config.toml
hidden_act = "swiglu"
positions = "learned+rope"
rope_theta = 10000.0
rope_fraction = 1.0
attn_scale = 0.217
bias = "all"
parallel_block = true
init_std_up = 0.0476
init_std_down = 0.0
lr_head = 0.00759
warmup_steps = 448
schedule = "wsd"
decay_shape = "pow"
dataset = "wikipedia_en"
MLP neurons of a small language model. Each row is named by its layer, matrix (gate and up: input weights; down: output weights) and neuron, and shows model dimensions 128-191. Each number is 50 + 15 x the weight over its row's rms, rounded and kept within 0 to 99. A neuron's up and down rows have the sign that makes its largest values positive.
After each neuron's rows, "fires on" lists the tokens most often at its 100 highest values on Wikipedia text that the model never trained on; "fires before" lists the tokens most often just after its 100 highest values on Wikipedia text that the model never trained on.

L4.gate96:55 36 64 59 45 76 42 38 52 89 46 73 37 41 56 44 36 66 66 50 25 73 34 50 48 56 41 25 38 71 65 24 33 81 32 34 36 27 31 36 61 57 39 51 60 34 22 84 45 74 50 69 41 51 62 86 63 72 65 47 30 59 49 50
L4.up96:82 72 33 46 59 41 57 54 65 40 45 08 60 59 46 54 55 52 29 44 44 62 44 56 47 77 49 48 46 25 49 56 42 62 62 53 65 66 57 49 54 16 50 62 27 46 55 61 25 60 58 52 63 72 57 24 54 63 38 42 39 21 16 25
L4.down96:78 80 51 83 46 58 43 50 47 40 47 23 50 50 32 33 43 50 37 38 25 51 60 69 52 65 35 46 53 30 40 48 55 46 75 50 62 74 56 68 67 23 57 80 26 59 36 44 43 41 59 44 64 41 34 17 49 64 41 72 31 37 53 54
fires on: "2", "1", "ms", "0", "8"
fires before: "0", "4", ":", "9", "3", "6"

L4.gate425:44 47 44 61 50 59 55 69 52 47 50 63 25 59 71 33 63 57 55 30 24 47 50 54 71 66 27 21 48 44 26 42 48 45 47 18 27 91 57 46 35 29 34 58 41 50 64 68 54 42 50 74 62 37 67 55 62 43 32 55 62 52 29 47
L4.up425:49 55 45 48 58 38 34 68 28 52 37 45 53 56 38 51 56 32 44 31 34 53 57 38 52 53 51 57 42 19 48 47 56 50 70 40 39 87 49 42 56 42 40 50 57 62 37 65 35 33 45 73 57 38 47 51 92 75 39 80 48 49 68 81
L4.down425:36 37 73 68 57 42 56 62 44 68 27 40 43 65 47 57 32 54 69 49 29 29 61 32 34 33 28 59 34 10 68 58 80 45 76 83 48 64 44 27 53 64 69 52 54 56 26 46 36 50 50 59 14 61 74 63 68 50 63 95 74 32 58 35
fires on: "2", "1", "7", "9", "8", "5"
fires before: "0", "9", "2", "7", "6", "3"

L7.gate252:53 59 65 54 65 37 23 67 46 59 42 59 64 62 51 37 60 50 21 76 48 69 41 71 66 23 44 32 62 48 62 59 36 45 56 60 56 30 49 58 51 43 61 60 64 65 30 70 62 67 55 63 61 15 34 26 38 31 75 65 53 65 46 42
L7.up252:47 63 14 48 39 55 45 54 46 47 41 68 41 52 26 57 41 52 66 76 60 55 40 65 47 46 55 53 44 72 64 35 39 39 53 30 46 50 49 44 41 53 56 55 57 44 45 47 38 44 42 61 68 35 51 65 16 47 26 68 69 32 24 35
L7.down252:74 55 41 91 32 91 35 52 34 57 56 57 56 47 40 52 59 64 31 53 52 38 35 47 56 39 51 52 39 62 54 68 76 39 41 58 38 71 35 35 58 28 40 60 51 35 47 76 34 99 64 63 50 49 70 44 40 61 13 56 59 44 60 75
fires on: "0", "es", "2", "9"
fires before: "0", "1", " |", "9"

L9.gate56:68 51 81 43 50 76 56 28 55 50 31 62 46 55 53 53 56 42 26 71 55 80 62 57 38 41 50 21 60 12 23 63 44 80 50 49 58 67 49 49 33 35 32 74 58 46 34 59 54 49 56 64 34 11 48 56 45 33 23 50 58 31 61 70
L9.up56:46 51 63 54 63 56 41 60 65 21 27 66 75 54 49 60 55 34 51 54 77 60 55 41 50 46 34 42 72 66 45 36 42 54 51 58 45 43 51 43 39 24 45 49 52 60 64 59 76 39 66 34 12 31 31 45 54 63 81 47 54 52 39 47
L9.down56:59 53 47 49 43 51 29 51 60 48 26 59 51 70 91 52 40 42 73 56 47 64 18 59 20 81 69 48 46 71 54 57 38 44 55 51 62 44 41 48 41 53 54 39 59 74 54 51 27 57 72 27 44 40 40 61 76 44 46 45 74 53 37 50
fires on: "1", "0", "M", "9", "–", "7"
fires before: "9", "0", "1", "s"

L2.gate404:53 51 44 50 63 30 78 69 44 43 61 65 41 36 61 46 60 31 63 65 88 59 49 24 45 46 19 75 72 40 59 44 61 53 43 52 51 51 68 50 21 30 42 35 57 57 51 34 33 58 50 55 62 65 55 29 39 58 34 48 56 41 64 57
L2.up404:67 57 57 57 61 62 27 54 67 50 50 52 53 44 60 27 54 70 45 23 26 54 28 65 51 37 38 52 42 22 47 55 56 75 24 47 25 35 38 50 24 38 53 75 50 65 53 53 40 34 55 33 63 61 47 52 41 48 60 48 46 47 22 31
L2.down404:36 52 52 10 40 50 76 73 70 50 34 31 63 40 56 34 06 34 78 70 48 68 68 46 89 44 65 47 46 46 50 48 54 54 70 55 71 39 40 76 67 28 41 27 51 32 62 59 46 55 48 62 37 62 50 14 48 21 48 48 59 58 55 75
fires on: "0", "ification", "als"
fires before: " |", ")", "1", "0", "2", " for"

L10.gate494:60 72 65 57 33 53 58 60 23 17 47 82 59 32 74 46 45 46 30 68 62 73 33 50 70 27 63 51 43 70 47 50 35 76 46 60 52 78 51 53 27 46 48 45 35 45 54 54 23 77 55 64 60 72 38 32 48 31 51 64 53 53 36 28
L10.up494:39 20 36 42 48 57 61 48 32 26 58 48 38 58 66 72 47 68 32 22 39 61 43 47 34 58 54 26 45 76 51 61 30 48 58 64 36 58 52 28 51 87 49 37 50 26 33 39 57 38 59 49 40 33 51 42 60 79 50 53 32 45 59 26
L10.down494:50 54 52 00 61 46 61 45 45 41 23 59 56 48 58 58 76 55 71 66 45 54 49 76 50 55 46 55 44 33 69 60 51 49 58 40 67 57 32 21 42 64 63 23 70 45 33 21 88 45 31 57 59 55 53 18 67 47 48 55 45 39 41 61
fires on: "7", "2", "1", "5", "6"
fires before: ".", ",", " and", " in"

L10.gate312:77 40 41 50 56 56 42 67 47 32 68 38 25 62 50 66 24 34 40 70 55 72 62 28 61 57 61 07 33 41 43 40 71 61 23 48 64 57 40 46 54 41 25 39 68 52 43 38 58 53 19 58 42 46 45 70 74 25 53 35 60 71 26 46
L10.up312:49 49 20 32 84 43 57 48 03 25 54 53 65 52 36 64 50 44 32 36 54 53 33 58 52 80 83 71 55 52 46 27 51 43 67 52 70 39 31 24 55 60 36 29 43 35 34 57 51 16 36 56 71 39 64 41 59 39 47 27 60 53 56 61
L10.down312:49 39 67 23 56 55 58 28 60 29 28 93 56 47 40 63 59 51 70 43 30 43 62 79 40 63 63 76 37 49 65 87 26 51 67 39 78 62 54 45 53 56 51 51 25 59 36 39 61 55 45 63 58 46 29 26 60 61 66 39 50 18 50 51
fires on: "8", "2", "6", "4", "3", "9"
fires before: ",", ".", " |"

L4.gate382:37 53 58 54 55 54 74 78 43 59 39 41 68 20 69 44 36 41 32 39 36 23 52 49 46 43 47 69 47 45 38 25 49 34 42 28 49 43 63 78 81 39 52 68 60 62 81 40 55 22 65 39 56 71 48 47 69 80 73 61 40 69 73 68
L4.up382:60 38 78 56 43 71 54 43 64 40 49 37 62 21 49 37 58 46 29 46 46 52 43 44 65 45 55 86 36 54 57 79 25 21 53 76 36 50 39 41 59 42 65 78 52 53 25 19 13 38 65 48 60 51 46 39 33 61 71 54 58 68 62 55
L4.down382:50 47 54 19 54 42 43 59 32 65 52 07 54 38 59 40 82 23 64 46 33 40 50 34 78 47 36 37 14 39 41 51 30 72 42 56 52 55 67 29 66 58 48 59 51 74 38 40 51 51 71 50 34 69 19 40 61 28 32 39 38 57 78 72
fires on: "0", "2", "5", "4", "3", "6"
fires before: " |", "%", " (", "1", "0", "6"

L10.gate476:46 41 40 62 39 46 54 53 30 66 51 42 45 50 49 31 60 66 44 58 48 74 51 28 80 38 30 00 61 58 43 59 47 43 27 60 45 05 56 40 43 31 34 45 73 49 79 43 47 54 46 47 64 61 62 51 63 56 44 82 62 54 37 45
L10.up476:52 28 48 45 43 33 57 69 67 45 24 49 25 72 56 74 50 58 45 43 60 42 57 56 46 29 45 55 59 62 61 38 31 52 24 18 20 39 67 67 67 44 48 40 60 41 37 78 56 60 68 47 40 78 41 48 36 54 65 61 35 68 71 57
L10.down476:54 60 19 22 74 35 46 57 79 43 59 51 11 56 19 84 30 47 24 52 67 39 40 57 64 39 54 59 51 54 50 27 05 41 68 37 52 27 34 31 84 51 45 33 24 45 46 70 48 64 59 33 40 58 45 49 55 47 45 58 44 68 50 47
fires on: "===", "==", " ===", ".", " =="
fires before: "\n", "5", "lish"

L10.gate243:33 72 56 54 43 69 40 72 60 26 35 31 29 59 67 60 50 72 31 43 45 44 58 27 47 58 67 36 54 55 42 63 46 70 41 37 65 46 59 59 21 66 21 00 75 49 32 57 69 76 24 49 47 40 36 45 81 00 52 59 68 76 71 39
L10.up243:70 48 66 59 70 57 46 30 66 36 74 63 54 69 26 81 44 45 33 50 54 30 43 47 48 27 47 59 65 73 43 49 38 38 57 34 49 64 33 48 53 40 34 58 42 42 45 95 42 51 59 76 63 45 45 35 34 63 62 23 45 54 24 56
L10.down243:56 57 33 28 41 14 69 45 52 43 30 63 63 47 45 31 21 51 65 48 69 43 77 80 59 53 51 61 41 28 47 46 57 03 59 44 32 78 57 46 46 55 42 55 48 29 69 04 72 48 58 43 22 31 62 42 65 71 48 51 75 45 60 30
fires on: "2", "4", "0", "3"
fires before: " |", " (", ")", ";", "\n", " –"

L4.gate93:49 59 27 68 67 46 53 55 41 61 42 43 32 40 65 52 40 51 44 76 62 27 34 45 60 37 69 20 43 63 29 58 55 37 59 82 34 55 15 68 55 38 86 29 54 66 66 51 49 65 36 48 42 43 17 48 11 72 49 69 48 57 69 23
L4.up93:64 62 25 38 50 48 48 76 66 45 43 67 50 46 49 55 80 59 46 52 42 19 40 41 02 59 38 61 62 72 50 46 57 47 31 56 49 31 54 48 27 44 69 40 40 40 38 78 55 29 38 21 25 20 64 53 56 42 62 99 35 50 81 40
L4.down93:39 60 33 39 46 45 55 64 38 64 51 83 49 64 59 46 25 72 33 41 49 28 43 40 05 35 70 57 56 68 16 66 07 40 45 51 60 54 61 29 44 53 28 56 45 65 39 68 43 34 56 36 28 42 43 54 49 50 74 81 29 41 75 42
fires on: " =", " ===", "ails", "amily", " University"
fires before: "\n", " |", ":", " of"

L3.gate101:66 56 38 55 47 54 63 57 56 48 65 41 43 30 56 67 33 79 44 71 38 38 29 75 48 20 48 47 22 59 44 65 32 45 44 38 55 62 26 40 52 46 59 40 62 56 27 77 42 60 44 44 64 52 45 39 70 53 61 52 53 46 44 50
L3.up101:55 67 30 57 35 45 32 75 39 35 30 57 54 53 46 48 67 67 44 65 60 67 37 42 61 55 64 62 53 66 66 59 61 30 50 40 55 55 51 63 68 55 75 47 53 46 41 62 75 59 40 60 28 60 68 38 67 76 20 57 36 22 57 76
L3.down101:27 39 54 93 37 45 48 73 20 65 32 41 30 57 12 41 36 38 49 44 57 48 65 56 50 84 19 55 47 70 38 50 58 48 38 61 73 66 50 51 57 41 39 60 34 64 55 33 47 33 51 66 29 48 39 50 46 54 36 57 69 41 33 49
fires on: "0", "2", "9", "th", ")", " "
fires before: "0", "9", "7", "1", "6", "8"

L9.gate119:60 39 67 56 29 68 32 68 69 46 38 62 59 53 51 55 29 35 59 37 13 64 65 67 59 63 62 38 51 46 24 64 61 54 67 38 50 62 44 32 45 57 53 77 44 47 54 73 35 46 49 62 57 87 44 43 35 14 38 49 29 22 50 57
L9.up119:46 28 31 30 37 51 60 41 35 32 17 48 52 48 62 43 36 38 52 41 53 52 66 44 41 26 36 67 70 48 42 67 42 68 58 26 39 49 66 74 45 30 56 39 58 88 58 50 42 60 75 64 57 57 45 37 35 18 74 60 70 39 41 84
L9.down119:61 44 65 45 37 50 44 37 58 79 47 62 49 35 45 47 37 58 54 50 55 60 62 46 46 99 67 31 52 47 51 23 53 42 39 62 47 59 53 62 58 51 88 62 56 57 54 55 60 45 46 61 18 66 57 74 58 50 25 59 44 59 59 19
fires on: "1", "0", "st", "9"
fires before: "9", "0", "7", "8", "r"

L7.gate127:54 58 49 39 44 81 32 77 42 66 21 54 26 42 61 66 32 56 52 53 63 66 61 47 47 73 42 55 42 82 24 47 54 77 56 53 38 68 43 31 19 55 43 44 41 50 78 68 55 33 41 31 46 70 52 63 45 74 79 60 35 15 52 29
L7.up127:56 48 38 62 45 58 55 33 41 54 54 50 52 41 51 41 45 73 62 60 51 41 40 67 66 77 53 30 57 60 33 77 52 54 43 49 44 47 31 31 52 28 50 38 34 41 70 50 30 48 60 54 39 59 43 66 28 64 45 61 58 77 69 47
L7.down127:68 45 60 22 47 73 55 35 61 48 32 51 71 53 54 60 54 38 45 39 55 39 57 54 39 52 72 58 61 51 51 53 70 78 39 57 51 75 59 32 59 32 29 37 62 42 80 48 74 56 61 41 54 73 28 53 45 30 68 61 35 21 56 18
fires on: "1", "2", "7", "."
fires before: "1", "2", "0", "3"

L10.gate295:58 65 85 63 32 37 80 47 21 27 42 60 60 62 34 69 59 58 32 54 34 50 52 52 58 32 54 31 46 78 46 24 55 46 39 63 40 65 74 42 62 54 46 33 50 59 52 61 42 45 37 58 41 56 35 24 79 40 38 59 17 46 66 38
L10.up295:48 79 70 41 45 49 42 38 48 42 33 55 61 49 55 49 44 38 67 65 46 63 46 59 46 24 91 44 56 64 27 30 48 51 48 60 62 34 29 42 49 25 23 45 22 44 37 57 56 18 36 71 53 34 61 56 58 56 75 33 47 53 32 61
L10.down295:51 74 45 30 55 59 20 30 62 47 32 62 44 54 66 39 19 46 52 33 46 36 43 54 46 63 59 67 15 54 52 71 31 24 41 49 63 70 32 36 56 35 50 24 38 54 17 59 39 42 51 27 49 42 35 68 52 56 57 26 57 29 60 21
fires on: "7", "9", "6", "4"
fires before: ".", ",", " and", "2"

L2.gate297:61 64 60 43 56 49 36 63 34 55 38 60 85 74 65 58 45 43 43 49 19 73 55 63 41 41 70 62 45 67 52 37 36 77 80 23 53 33 56 54 54 23 52 57 46 44 83 25 47 17 72 53 52 59 31 36 34 86 63 26 36 64 49 36
L2.up297:58 33 64 51 53 46 44 39 45 69 27 60 59 56 59 21 62 76 56 52 54 66 52 35 69 53 31 73 52 09 49 61 38 80 66 49 37 00 66 35 21 36 32 31 55 90 77 40 46 47 49 23 50 57 50 29 40 44 25 43 42 38 48 35
L2.down297:66 52 61 47 47 53 78 78 44 66 35 57 61 56 52 22 46 37 63 45 25 64 76 57 60 37 68 71 44 20 51 40 75 51 55 57 55 49 65 87 42 52 88 32 42 56 50 50 50 65 47 37 55 58 45 22 50 40 38 48 60 67 39 76
fires on: "2", "0", "5", "1", "4", "7"
fires before: " |", "0", " m"

L10.gate176:49 74 58 58 43 51 40 51 63 60 33 38 50 31 49 39 60 30 08 67 39 57 66 64 37 50 51 54 61 49 39 29 35 40 66 42 41 63 41 35 28 47 44 64 43 46 59 76 58 24 57 63 65 82 44 59 28 26 08 60 53 41 32 31
L10.up176:21 48 43 55 67 53 33 70 63 49 60 50 23 50 32 54 42 38 30 64 62 48 38 62 45 29 88 50 47 37 38 49 43 58 61 36 37 58 50 43 67 56 51 37 38 66 49 46 52 72 48 46 54 48 66 68 61 15 35 63 76 42 75 45
L10.down176:48 58 47 44 28 35 42 29 64 73 53 56 48 67 32 64 47 33 66 37 54 50 49 37 73 40 55 65 69 57 13 48 46 83 41 29 54 52 35 25 54 55 28 59 40 55 36 39 62 76 60 50 56 60 31 58 56 40 42 50 51 68 53 41
fires on: "0", "–", " to", " and", "'", " |"
fires before: "0", " ", "1", "9", "s"

L7.gate113:41 46 60 35 54 51 47 45 22 48 50 48 50 49 43 52 57 32 76 51 43 59 43 46 52 83 64 69 62 29 39 57 25 70 64 71 45 49 47 29 67 68 55 61 81 84 41 57 44 55 55 55 66 44 63 54 39 59 57 71 31 34 49 29
L7.up113:51 57 36 56 49 39 33 53 37 63 44 82 50 61 33 71 50 37 17 49 80 35 65 58 56 57 38 67 48 38 76 37 62 40 26 35 28 94 60 47 43 68 30 77 46 56 63 32 44 38 84 55 44 39 66 45 45 67 34 70 38 54 87 29
L7.down113:59 54 53 96 39 74 27 55 41 69 57 53 33 48 51 49 71 66 41 71 69 41 60 29 41 40 41 55 66 46 39 70 84 56 42 50 29 72 51 17 48 49 38 50 35 37 46 29 52 75 37 38 64 20 53 45 36 54 40 61 24 58 64 69
fires on: "1", "2", "0", "7", "9", "8"
fires before: "2", "3", "1", "4", "6", "0"

L6.gate462:54 81 68 58 40 48 30 54 70 66 67 59 36 31 43 51 53 60 26 45 35 46 34 49 64 58 54 51 49 64 42 59 53 62 53 67 42 31 33 51 47 29 56 60 73 36 38 73 53 23 24 52 51 49 33 34 34 42 67 65 45 36 53 29
L6.up462:59 35 35 42 46 52 52 51 23 50 58 48 43 38 46 48 72 60 27 52 43 34 49 72 48 33 49 36 27 35 21 37 72 56 44 59 62 36 65 54 37 63 54 43 45 26 55 59 73 46 23 53 52 84 65 37 55 76 38 41 37 44 52 54
L6.down462:21 38 64 35 22 51 51 33 49 73 70 63 31 26 17 64 85 81 45 49 36 74 48 50 56 36 56 51 50 58 16 48 43 55 15 69 59 37 72 34 65 84 52 35 70 53 52 54 58 45 37 59 39 39 17 71 52 52 45 64 48 53 50 56
fires on: "8", "6", "9", "7", "5", "2"
fires before: "9", "0", "4", "6", "8"

L3.gate498:53 58 59 57 61 19 39 34 51 56 62 41 58 39 37 52 44 33 57 40 53 52 35 57 35 57 38 61 71 41 62 50 39 64 37 74 63 25 62 37 35 72 64 45 51 45 50 66 51 46 55 41 40 69 17 50 55 67 50 50 67 45 55 25
L3.up498:43 63 28 32 54 39 21 57 68 61 51 62 57 58 41 65 43 60 63 32 43 54 41 35 53 44 46 66 58 62 60 60 50 68 36 45 34 45 73 56 22 41 36 62 50 45 59 53 61 53 77 26 26 50 35 44 69 61 49 42 29 45 72 32
L3.down498:49 50 71 43 44 47 69 42 45 64 41 59 59 71 53 72 39 36 23 21 75 15 56 67 47 44 65 43 56 75 44 39 35 41 61 34 48 57 59 59 54 46 35 57 51 41 64 39 39 50 47 49 62 31 48 54 48 51 50 52 71 68 42 76
fires on: "9", "0"
fires before: "9", "7", "8", "0", "2", "1"

L10.gate467:63 99 52 60 59 62 67 34 59 49 44 62 41 52 61 82 42 66 37 44 44 74 45 38 44 23 49 50 53 82 05 81 51 20 53 56 53 40 48 71 32 55 51 38 36 24 61 48 41 44 41 63 56 39 53 60 48 20 77 60 49 38 41 40
L10.up467:45 69 35 56 60 42 60 50 47 47 74 83 60 49 50 61 39 29 24 50 41 39 52 79 45 62 47 34 55 73 48 45 57 40 10 49 43 39 60 48 41 47 37 76 35 60 61 46 53 47 60 49 31 59 54 56 59 29 61 61 54 44 41 30
L10.down467:39 40 49 42 76 54 45 53 65 49 44 69 64 41 39 51 27 63 24 62 44 50 80 49 33 54 41 56 18 41 37 22 18 40 51 32 75 39 56 59 43 26 50 53 12 45 37 45 79 63 59 47 58 35 20 40 52 55 81 52 70 70 52 51
fires on: "==", "===", " ===", "===="
fires before: "\n"

L10.gate144:27 30 29 45 38 73 66 31 51 69 64 48 38 54 77 34 48 53 46 59 60 66 55 58 59 59 55 36 45 60 31 34 32 67 57 48 28 36 29 61 33 36 55 70 75 59 70 68 35 68 27 84 65 72 44 48 47 47 41 45 48 61 59 41
L10.up144:56 57 44 65 47 75 70 65 31 23 39 40 39 52 72 49 55 81 50 60 57 57 27 48 65 50 49 27 38 49 43 49 42 74 35 61 66 38 78 52 38 56 48 41 21 40 21 69 57 57 32 48 42 72 64 55 59 71 66 39 19 50 66 35
L10.down144:35 62 49 99 63 41 47 34 44 39 43 28 32 26 00 33 72 56 70 48 82 69 64 77 64 61 56 68 49 50 39 42 80 28 53 33 38 44 48 34 38 49 71 48 70 54 67 60 51 81 48 54 58 38 21 63 66 57 23 65 45 56 41 23
fires on: ")", "9", "6", "1", "2", "}"
fires before: "\n", ")", ":", " (", " is", "6"

L10.gate429:39 65 49 48 42 52 58 67 30 42 63 45 15 50 62 22 37 51 30 44 36 36 48 67 42 44 62 47 63 83 31 60 29 50 54 64 49 23 55 34 42 54 31 49 58 54 49 77 31 50 44 57 66 70 51 43 60 47 47 65 55 22 23 36
L10.up429:55 51 36 32 46 32 59 54 44 17 43 77 57 50 40 52 36 58 28 27 71 65 49 36 31 64 37 25 58 62 45 50 39 72 48 68 48 59 48 79 53 39 41 58 37 19 66 41 40 38 66 51 28 60 53 49 71 51 50 61 41 31 42 46
L10.down429:31 41 55 00 38 26 48 35 72 57 30 57 69 59 12 50 66 62 33 60 52 56 37 58 72 75 51 58 35 49 67 29 07 74 40 31 56 51 43 41 54 38 38 37 51 24 52 26 49 38 52 55 50 67 44 57 59 26 41 47 38 71 40 44
fires on: "==", "===", ")", "9", " ===", " =="
fires before: "\n", "6"

L10.gate431:54 66 64 56 43 33 34 52 70 57 35 40 77 69 42 58 58 41 46 52 19 51 50 39 49 70 06 32 62 62 32 61 60 48 54 09 38 59 63 43 36 70 31 64 44 46 63 74 49 30 31 71 61 59 52 62 51 21 29 67 62 32 37 31
L10.up431:46 45 45 39 64 63 41 39 62 67 41 32 38 55 35 33 78 56 59 46 75 49 45 61 48 50 30 44 49 75 66 80 58 25 49 41 27 67 49 48 65 42 56 50 64 63 60 37 38 42 73 21 58 32 38 48 38 54 63 51 40 53 44 42
L10.down431:28 64 49 06 57 46 49 44 42 44 42 31 48 39 29 36 71 50 75 64 99 22 27 61 35 56 38 56 58 30 45 56 40 45 44 83 54 44 41 48 62 30 11 53 55 80 44 40 53 51 60 40 37 48 33 73 44 70 70 69 29 40 41 51
fires on: "0"
fires before: "1", "0", "2"

L2.gate216:59 53 30 57 45 32 53 44 64 37 53 59 36 48 60 53 33 59 74 50 61 45 69 52 33 64 50 60 76 29 59 46 62 47 75 12 44 30 54 34 72 71 28 54 51 37 42 50 70 58 46 51 52 68 53 50 73 32 35 58 37 55 36 34
L2.up216:58 52 50 50 24 41 36 35 47 61 76 55 40 37 48 35 38 35 60 74 55 64 70 27 47 76 32 16 63 29 23 29 49 54 52 85 64 27 63 29 42 72 61 21 35 60 65 66 49 32 37 30 59 65 50 40 62 47 59 39 58 39 34 18
L2.down216:25 56 32 53 62 54 38 57 53 41 48 59 70 40 84 60 24 44 64 38 48 53 21 53 56 32 76 38 46 53 48 38 35 49 67 46 58 49 63 72 59 49 19 67 55 16 40 36 35 55 39 56 23 51 51 26 45 35 59 58 27 60 37 54
fires on: "–", ","
fires before: "0", "1", "2", "3", "4", "7"

L10.gate186:42 22 69 54 31 52 32 52 41 70 55 47 56 70 57 44 67 46 36 74 27 76 55 42 52 26 41 14 53 28 09 78 34 47 61 64 54 50 76 35 35 48 47 35 46 43 55 43 13 41 25 47 57 26 48 64 66 30 28 57 42 25 55 66
L10.up186:50 54 62 66 58 55 50 53 53 23 68 20 60 33 40 28 68 34 65 55 23 33 45 54 52 35 54 71 13 60 32 62 51 11 47 46 65 70 61 49 54 55 53 52 41 73 48 54 61 54 63 53 71 43 34 38 25 59 65 34 66 39 64 35
L10.down186:66 40 68 22 27 56 44 39 69 53 38 76 17 71 44 53 93 50 30 47 45 38 59 28 29 64 49 55 53 43 36 56 22 38 48 52 61 57 53 50 50 41 77 51 61 86 42 60 52 61 20 60 33 52 61 35 54 62 51 46 59 41 78 27
fires on: "6", "0", "5", "2", "4"
fires before: "7", "4", "2", "3", "0", "9"

L7.gate9:56 50 47 58 45 57 37 27 45 49 29 62 62 31 48 45 49 71 55 30 31 65 48 58 40 78 31 13 43 56 21 45 52 54 38 61 48 48 45 31 61 35 53 48 51 50 73 45 51 48 37 16 47 35 34 47 49 55 45 36 32 60 23 38
L7.up9:35 88 52 61 28 23 42 42 30 63 43 56 52 41 39 67 27 54 51 65 75 49 58 74 59 60 55 53 58 19 24 53 52 22 34 49 61 41 74 29 39 74 46 40 35 55 64 55 59 29 52 70 22 56 46 32 43 57 39 65 37 47 58 43
L7.down9:44 49 54 37 63 33 59 35 44 70 62 25 37 46 00 53 31 24 39 51 53 72 61 63 74 57 58 54 61 61 15 60 86 48 40 67 85 47 43 52 67 34 65 36 34 72 64 58 58 54 46 45 65 29 38 34 57 46 55 58 29 39 74 34
fires on: "0", "1", "9"
fires before: "0", "8", "1", "2"

L11.gate95:35 65 41 62 57 56 53 36 31 42 53 56 51 36 73 39 32 50 25 90 43 63 40 51 77 38 51 30 78 53 47 27 52 38 42 34 48 42 58 53 35 46 58 42 32 72 59 62 87 72 51 68 51 71 39 69 51 58 60 99 40 53 63 58
L11.up95:57 57 50 49 27 41 70 42 43 63 29 41 47 67 52 15 30 56 46 57 82 33 59 53 42 40 38 29 31 48 48 44 58 66 57 71 50 18 61 65 56 18 39 62 36 45 55 36 55 37 62 45 53 47 58 66 61 40 66 84 69 69 69 58
L11.down95:53 52 45 53 49 37 48 39 43 57 57 69 25 65 42 47 70 67 23 78 56 48 70 53 34 64 62 40 41 68 43 47 67 45 49 41 64 34 52 21 45 50 65 38 72 47 66 25 55 49 37 60 47 75 43 10 30 48 28 66 57 66 43 41
fires on: "===", " ===", " =", "=="
fires before: "\n"

L3.gate380:40 61 43 56 44 70 47 44 48 51 50 69 52 45 56 53 50 68 42 47 39 47 56 43 56 44 57 18 49 42 64 40 62 65 51 67 26 27 35 57 69 83 70 52 57 44 58 71 68 60 39 65 54 71 55 54 66 97 64 49 32 42 49 49
L3.up380:57 53 46 47 33 70 48 38 53 45 35 19 62 30 30 35 53 37 49 41 82 47 49 61 34 72 55 64 33 73 35 52 61 13 47 45 83 66 52 46 55 47 46 38 38 79 48 61 52 33 42 50 39 35 46 43 48 71 58 35 61 56 77 44
L3.down380:54 36 65 01 36 60 54 38 68 45 53 18 63 59 64 41 37 54 51 42 56 44 51 43 53 66 55 62 19 33 63 54 75 40 45 63 80 69 47 41 78 46 67 41 20 40 62 43 45 51 51 57 63 68 72 56 49 54 40 39 73 54 52 47
fires on: "9", "4", "2", "5", "3"
fires before: "0", "1", "9", "7", "6"